Weights of a small transformer language model: 6 heads of 32, MLP 768 GeGLU.
MLP neurons of a small language model. Each row is named by its layer, matrix (gate and up: input weights; down: output weights) and neuron, and shows model dimensions 48-175. Each number is 200 + 40 x the weight over its row's rms, rounded and kept within 0 to 999. A neuron's up and down rows have the sign that makes its largest values positive.
After each neuron's rows, "fires after" lists the tokens most often just before its 100 highest values on Wikipedia text that the model never trained on. A number after a token or word is its count.

L10.gate394,207,171,207,256,135,216,208,231,146,204,187,253,198,214,162,230,220,192,166,173,190,209,167,198,229,207,224,97,280,206,241,196,146,208,165,178,250,139,207,218,168,187,206,239,281,207,221,234,189,212,120,172,149,234,187,190,156,200,285,134,140,180,231,181,185,99,224,247,228,176,178,221,208,178,222,239,263,205,200,128,238,190,237,201,221,232,227,232,245,230,177,256,177,199,196,242,183,204,141,242,192,159,158,215,218,147,194,134,215,210,171,165,89,299,207,276,198,158,190,165,153,186,201,137,203,209,161,142
L10.up394,189,169,243,259,192,168,226,196,288,264,189,135,181,224,226,208,199,210,225,203,126,181,163,138,183,180,256,245,244,200,188,206,181,230,214,257,291,205,194,233,232,160,246,209,184,256,271,192,226,189,141,152,189,204,212,194,223,271,232,223,196,207,314,233,189,148,159,236,220,115,184,204,260,214,180,270,162,187,248,200,181,207,189,208,143,266,260,96,192,172,165,215,244,242,159,241,196,128,209,206,231,173,261,245,208,199,109,262,208,206,125,240,195,234,230,204,176,135,211,175,215,169,178,234,253,188,166,185
L10.down394,181,94,158,240,182,206,199,185,186,202,246,250,157,166,148,158,263,191,240,311,221,154,177,235,237,150,212,203,184,202,202,240,169,223,203,225,166,200,103,224,204,168,267,220,194,184,254,184,164,200,192,185,229,192,225,160,152,189,237,136,224,205,276,187,189,187,114,127,287,258,218,201,185,152,159,147,186,164,258,231,287,172,240,183,204,194,203,222,218,213,129,207,217,212,184,184,138,161,162,121,190,190,220,151,230,157,170,215,207,162,231,173,145,189,211,139,221,197,243,152,209,193,116,263,132,235,219,145
fires after: " to" 56, " ass" 4

L10.gate598,227,84,244,210,145,188,209,249,206,176,185,200,183,176,196,202,227,176,211,204,273,235,192,249,94,186,253,198,204,138,120,195,234,177,232,214,190,157,171,203,237,170,112,256,212,195,319,215,156,185,205,176,209,214,171,187,185,185,194,170,180,176,272,190,158,210,298,251,261,189,154,162,173,175,220,182,237,208,250,175,279,200,176,165,205,228,104,140,200,203,163,152,200,268,112,301,231,204,163,192,207,236,285,166,218,167,216,166,225,258,208,217,140,157,207,212,226,191,140,208,247,204,206,182,238,153,211,225
L10.up598,250,127,253,177,114,161,158,213,166,163,252,222,240,193,184,155,176,226,167,318,166,254,221,168,230,127,196,246,201,200,243,261,194,246,288,193,236,143,212,240,286,102,264,176,149,177,234,147,272,169,244,199,197,162,189,229,190,288,233,152,198,186,181,218,125,130,148,156,172,212,176,169,186,186,188,222,206,130,170,209,220,268,170,217,197,244,206,203,245,279,163,222,211,244,227,195,185,175,228,259,189,179,195,223,227,220,181,157,173,219,201,205,156,182,177,262,149,156,241,233,250,197,187,194,174,143,158,185
L10.down598,237,198,189,225,197,251,231,216,187,254,231,253,167,226,192,185,230,235,201,135,182,145,161,197,174,232,263,184,232,167,180,227,226,186,161,197,186,146,153,189,193,203,309,146,253,138,173,242,231,148,141,135,203,193,191,163,231,204,174,222,198,214,195,199,210,206,140,244,135,194,194,198,297,237,226,228,202,172,251,285,170,149,180,278,233,178,244,140,216,213,244,195,148,181,196,217,202,173,188,221,126,188,315,291,190,230,211,297,175,196,96,193,173,243,162,189,226,201,143,211,219,148,187,248,177,207,195,188
fires after: " to" 38, " would" 7, " could" 6, "'" 6, " not" 5, " can" 4

L3.gate13,262,164,203,188,188,158,182,202,193,197,205,157,238,254,115,139,258,260,136,151,165,203,159,191,249,228,214,177,171,228,179,245,215,219,249,187,183,181,190,160,217,248,149,203,167,260,269,214,177,151,214,212,207,186,158,136,181,143,236,198,197,199,255,154,220,198,154,209,191,147,103,228,122,160,148,195,154,154,264,186,175,145,137,225,193,98,134,183,293,177,205,170,138,248,255,261,144,158,184,219,183,234,183,214,220,179,188,222,211,232,194,240,151,208,239,164,278,225,130,169,187,154,154,286,151,161,202,291
L3.up13,152,186,179,281,169,216,235,240,233,291,151,168,164,254,189,288,229,176,206,199,255,137,177,180,262,277,214,238,197,293,157,150,289,221,208,172,258,216,284,158,230,203,181,243,185,242,184,207,183,206,179,190,171,275,247,229,194,298,209,186,182,112,226,156,227,181,225,203,196,221,179,202,203,190,199,180,216,217,260,244,145,201,155,215,167,160,231,252,199,180,215,152,202,191,260,291,168,183,163,215,189,213,210,198,167,231,258,296,183,188,195,304,258,239,181,207,195,247,203,161,197,222,177,204,201,168,138,229
L3.down13,192,150,141,225,237,169,232,197,174,180,194,170,218,190,188,193,200,254,191,165,210,183,206,196,264,167,157,195,161,122,205,235,169,205,169,205,119,177,176,203,138,237,204,165,288,246,181,238,246,222,217,249,158,177,141,227,201,173,244,167,221,297,208,256,175,179,217,161,128,247,155,189,184,251,160,243,225,247,210,178,186,244,122,204,260,233,202,230,216,160,377,235,191,206,176,163,237,176,146,202,181,231,314,178,165,153,197,163,150,272,201,183,190,156,226,173,214,188,174,178,230,146,211,177,183,248,218,255
fires after: "\n" 49, " \"" 10, "==" 8, " (" 8, "/" 4

L6.gate431,184,148,147,310,249,236,236,196,272,202,244,156,188,259,231,201,238,286,275,184,186,233,203,221,218,139,187,235,214,190,232,155,228,202,219,185,160,192,181,258,159,154,121,203,295,193,131,153,200,194,234,231,160,150,252,171,191,181,214,225,193,178,219,228,224,200,181,149,224,175,228,252,176,171,168,206,201,181,130,117,251,257,227,170,167,201,232,195,176,166,173,170,158,190,162,181,176,269,305,187,206,281,203,195,246,230,139,172,189,232,197,162,209,187,184,108,159,165,220,168,202,189,203,136,196,135,216,84
L6.up431,198,217,132,168,202,215,136,194,127,187,234,161,171,225,112,189,152,257,248,200,161,258,152,198,186,200,134,197,199,185,215,224,240,169,219,218,207,191,197,174,151,256,211,255,207,229,195,204,147,159,112,303,187,187,274,207,149,216,178,175,239,229,105,167,231,112,190,233,238,191,250,247,226,157,205,140,222,255,213,146,263,245,263,275,161,263,200,254,231,243,238,186,200,206,191,208,218,209,266,217,175,213,287,175,189,173,158,194,265,226,217,207,215,267,157,303,178,164,215,192,183,151,141,164,229,219,188,232
L6.down431,187,212,218,188,240,212,167,188,202,185,248,129,159,158,233,175,167,171,215,183,122,136,125,194,270,154,239,135,197,171,158,203,179,164,211,253,217,177,206,185,272,229,256,164,193,191,148,249,196,259,112,123,187,172,222,179,111,171,195,158,253,174,250,238,201,172,83,147,218,229,133,178,173,223,145,180,170,217,198,165,205,228,208,171,220,192,194,153,213,134,259,167,164,210,159,166,235,231,227,205,168,246,280,241,227,205,184,191,239,261,131,248,231,227,181,254,140,224,131,173,158,213,151,223,219,185,171,226
fires after: " " 52, "–" 16, " $" 8, "ch" 4, " −" 4

L2.gate85,244,242,223,277,208,222,251,155,211,185,249,239,248,179,234,211,188,280,164,199,117,259,216,260,280,141,242,173,160,244,206,190,128,219,184,176,196,271,124,144,166,212,192,201,178,262,238,245,255,244,212,224,155,234,223,177,181,150,198,183,175,150,201,194,197,168,300,237,218,294,125,278,203,189,196,170,189,138,197,109,171,224,223,130,205,235,111,276,272,255,180,197,206,204,138,184,189,216,152,211,204,268,164,142,166,285,192,209,287,223,174,160,215,263,206,198,160,216,202,200,208,235,194,170,237,231,219,120
L2.up85,169,174,249,226,187,230,258,203,176,232,174,222,158,227,173,125,173,207,170,190,292,237,261,230,199,190,226,250,163,314,160,159,190,182,219,201,141,200,195,119,171,136,215,229,185,252,248,201,201,146,197,221,139,170,214,213,178,205,209,191,238,198,235,197,197,155,229,249,185,205,160,256,133,159,210,195,251,135,261,176,218,202,217,89,161,201,194,219,199,282,222,216,210,189,180,139,84,201,217,180,233,194,242,183,151,259,191,192,202,253,181,232,183,168,162,278,162,257,127,140,162,202,184,115,251,233,78,213
L2.down85,166,213,171,210,208,189,136,188,175,188,223,104,101,204,161,133,218,76,204,205,246,253,239,113,195,174,178,229,200,196,179,189,282,159,184,230,226,212,219,150,193,224,137,226,232,251,180,245,248,178,191,107,198,224,217,237,253,225,232,232,201,188,217,182,180,240,105,197,243,105,278,252,189,175,55,186,227,202,284,209,329,203,267,253,122,180,223,162,177,211,208,182,199,143,217,210,212,214,194,168,215,179,172,173,178,169,171,197,251,159,159,166,180,219,219,259,209,167,259,229,207,128,229,235,177,281,146,202
fires after: " Sy" 13, "'" 12, " $" 11, "pr" 10, "°" 7, " −" 4

L10.gate62,156,206,203,297,165,235,242,235,189,141,181,186,157,215,194,110,200,186,201,267,219,147,158,164,170,120,166,268,201,208,163,122,258,199,235,161,139,209,267,204,218,222,224,180,202,166,188,192,228,272,133,188,210,176,235,260,116,247,93,179,181,208,202,191,158,162,226,222,129,208,256,147,263,197,158,177,188,235,165,141,287,191,124,169,209,187,215,232,235,290,196,150,249,255,187,208,209,198,213,241,198,198,241,236,164,171,196,220,211,224,222,171,211,204,235,193,186,179,226,173,235,223,170,144,141,219,169,164
L10.up62,225,201,159,232,201,156,247,260,107,215,184,160,174,199,233,231,207,248,232,242,237,224,184,190,155,196,231,203,182,217,270,176,185,145,154,228,208,220,237,200,146,185,185,190,166,205,211,272,263,220,104,212,130,167,242,225,193,251,235,200,222,238,227,96,221,260,255,190,216,219,162,144,197,186,212,131,230,223,178,179,177,199,231,213,263,221,210,229,219,198,197,149,154,253,229,280,263,226,229,158,172,227,231,180,258,277,173,203,251,188,244,213,194,236,171,272,204,211,271,202,251,175,210,234,189,252,280,184
L10.down62,212,174,189,195,168,209,238,214,213,197,239,154,193,191,161,156,149,224,202,210,124,147,162,241,218,163,268,110,151,228,228,181,187,190,190,176,291,211,171,225,246,157,193,209,203,210,177,122,275,203,198,262,257,197,170,220,155,202,178,220,253,117,148,145,180,221,160,217,175,217,176,191,134,219,196,220,221,152,251,209,185,203,290,122,201,275,202,279,195,282,211,238,196,314,236,162,222,211,211,271,165,170,214,187,198,174,186,154,233,223,179,161,173,240,290,281,140,164,164,225,243,212,193,207,213,191,180,188
fires after: " " 30, "–" 21, " a" 6, "1" 4

L2.gate610,216,177,233,153,267,192,257,153,202,211,231,231,233,207,161,220,200,208,172,130,222,259,232,197,265,246,185,226,170,243,127,230,166,172,236,147,172,199,238,225,237,238,205,219,200,225,232,241,171,163,217,137,212,318,167,206,190,236,139,204,150,182,196,185,215,234,164,214,163,192,155,185,155,160,243,162,226,209,261,206,214,229,232,220,216,134,194,107,167,258,245,105,236,232,166,197,152,125,99,248,174,168,215,230,295,144,204,256,187,277,193,191,218,265,226,173,304,141,190,129,168,234,194,171,200,188,154,156
L2.up610,172,151,184,142,221,207,160,230,206,159,167,144,220,183,206,260,262,256,249,147,230,163,228,183,190,216,217,203,210,241,256,211,211,168,206,316,155,146,240,154,192,271,177,284,193,239,212,228,182,244,243,187,176,182,235,239,262,254,224,234,138,143,191,232,185,158,193,179,166,227,179,234,251,162,196,172,147,130,240,209,213,141,275,238,234,245,168,173,246,165,221,160,176,193,146,232,186,193,258,206,281,215,179,201,202,206,142,236,305,208,176,147,175,225,214,181,169,138,224,211,230,219,264,186,201,194,200,148
L2.down610,208,170,208,172,253,225,240,214,273,222,190,197,216,209,196,183,201,197,170,166,210,187,189,183,208,200,217,204,215,142,133,222,180,223,194,200,207,253,166,197,171,178,238,181,168,259,228,214,216,121,173,218,177,287,123,173,160,198,83,145,117,242,166,194,255,188,162,233,210,233,153,156,169,189,266,188,231,192,208,186,172,230,220,149,136,181,227,169,203,182,242,163,234,209,247,229,169,193,98,237,161,155,255,218,252,176,248,208,174,289,245,188,197,244,252,186,254,170,175,97,194,240,193,156,228,219,185,205
fires after: "\n" 39, " (" 24, "==" 13, "===" 11, "-" 5

L12.gate538,238,151,171,299,191,149,161,240,217,200,223,244,131,239,189,233,152,215,194,227,221,226,220,233,124,193,186,212,192,171,186,176,186,171,275,144,221,178,244,210,198,198,166,206,178,185,236,274,110,132,163,204,183,290,226,141,208,230,200,168,163,154,311,218,138,188,213,204,241,168,247,171,170,170,203,247,172,194,277,221,164,206,166,213,194,254,210,213,199,192,136,224,190,261,161,235,232,120,153,190,257,248,268,187,208,154,166,237,189,219,297,185,165,234,230,207,196,153,195,151,238,186,246,173,238,172,241,122
L12.up538,243,100,264,163,207,183,216,220,210,202,189,221,261,212,151,233,169,167,157,225,249,202,147,166,151,219,194,137,180,178,183,198,153,187,217,226,198,170,204,218,194,298,219,213,262,198,282,137,214,170,154,188,213,163,217,255,193,179,236,131,216,198,299,188,157,184,215,92,259,214,200,215,189,183,161,107,203,219,228,172,243,172,156,254,227,256,164,218,264,217,166,202,199,211,217,298,181,161,190,197,207,227,253,204,299,167,146,127,297,228,169,191,231,269,199,212,191,227,191,124,225,200,176,207,178,239,227,188
L12.down538,240,110,225,185,255,204,154,248,254,215,187,141,192,188,172,148,244,178,242,206,156,248,202,259,172,216,236,307,192,156,241,229,136,252,152,221,155,255,215,217,231,212,208,202,199,159,206,226,216,191,176,182,240,183,287,216,249,275,260,203,138,246,204,163,244,210,229,186,109,184,214,221,283,193,185,134,282,220,264,184,203,207,158,168,131,220,198,165,163,198,151,216,307,186,184,163,229,169,147,214,182,231,223,247,198,164,199,196,132,144,237,166,163,150,212,289,147,181,194,214,177,229,190,196,242,178,152,196
fires after: " to" 45, " would" 4, " who" 4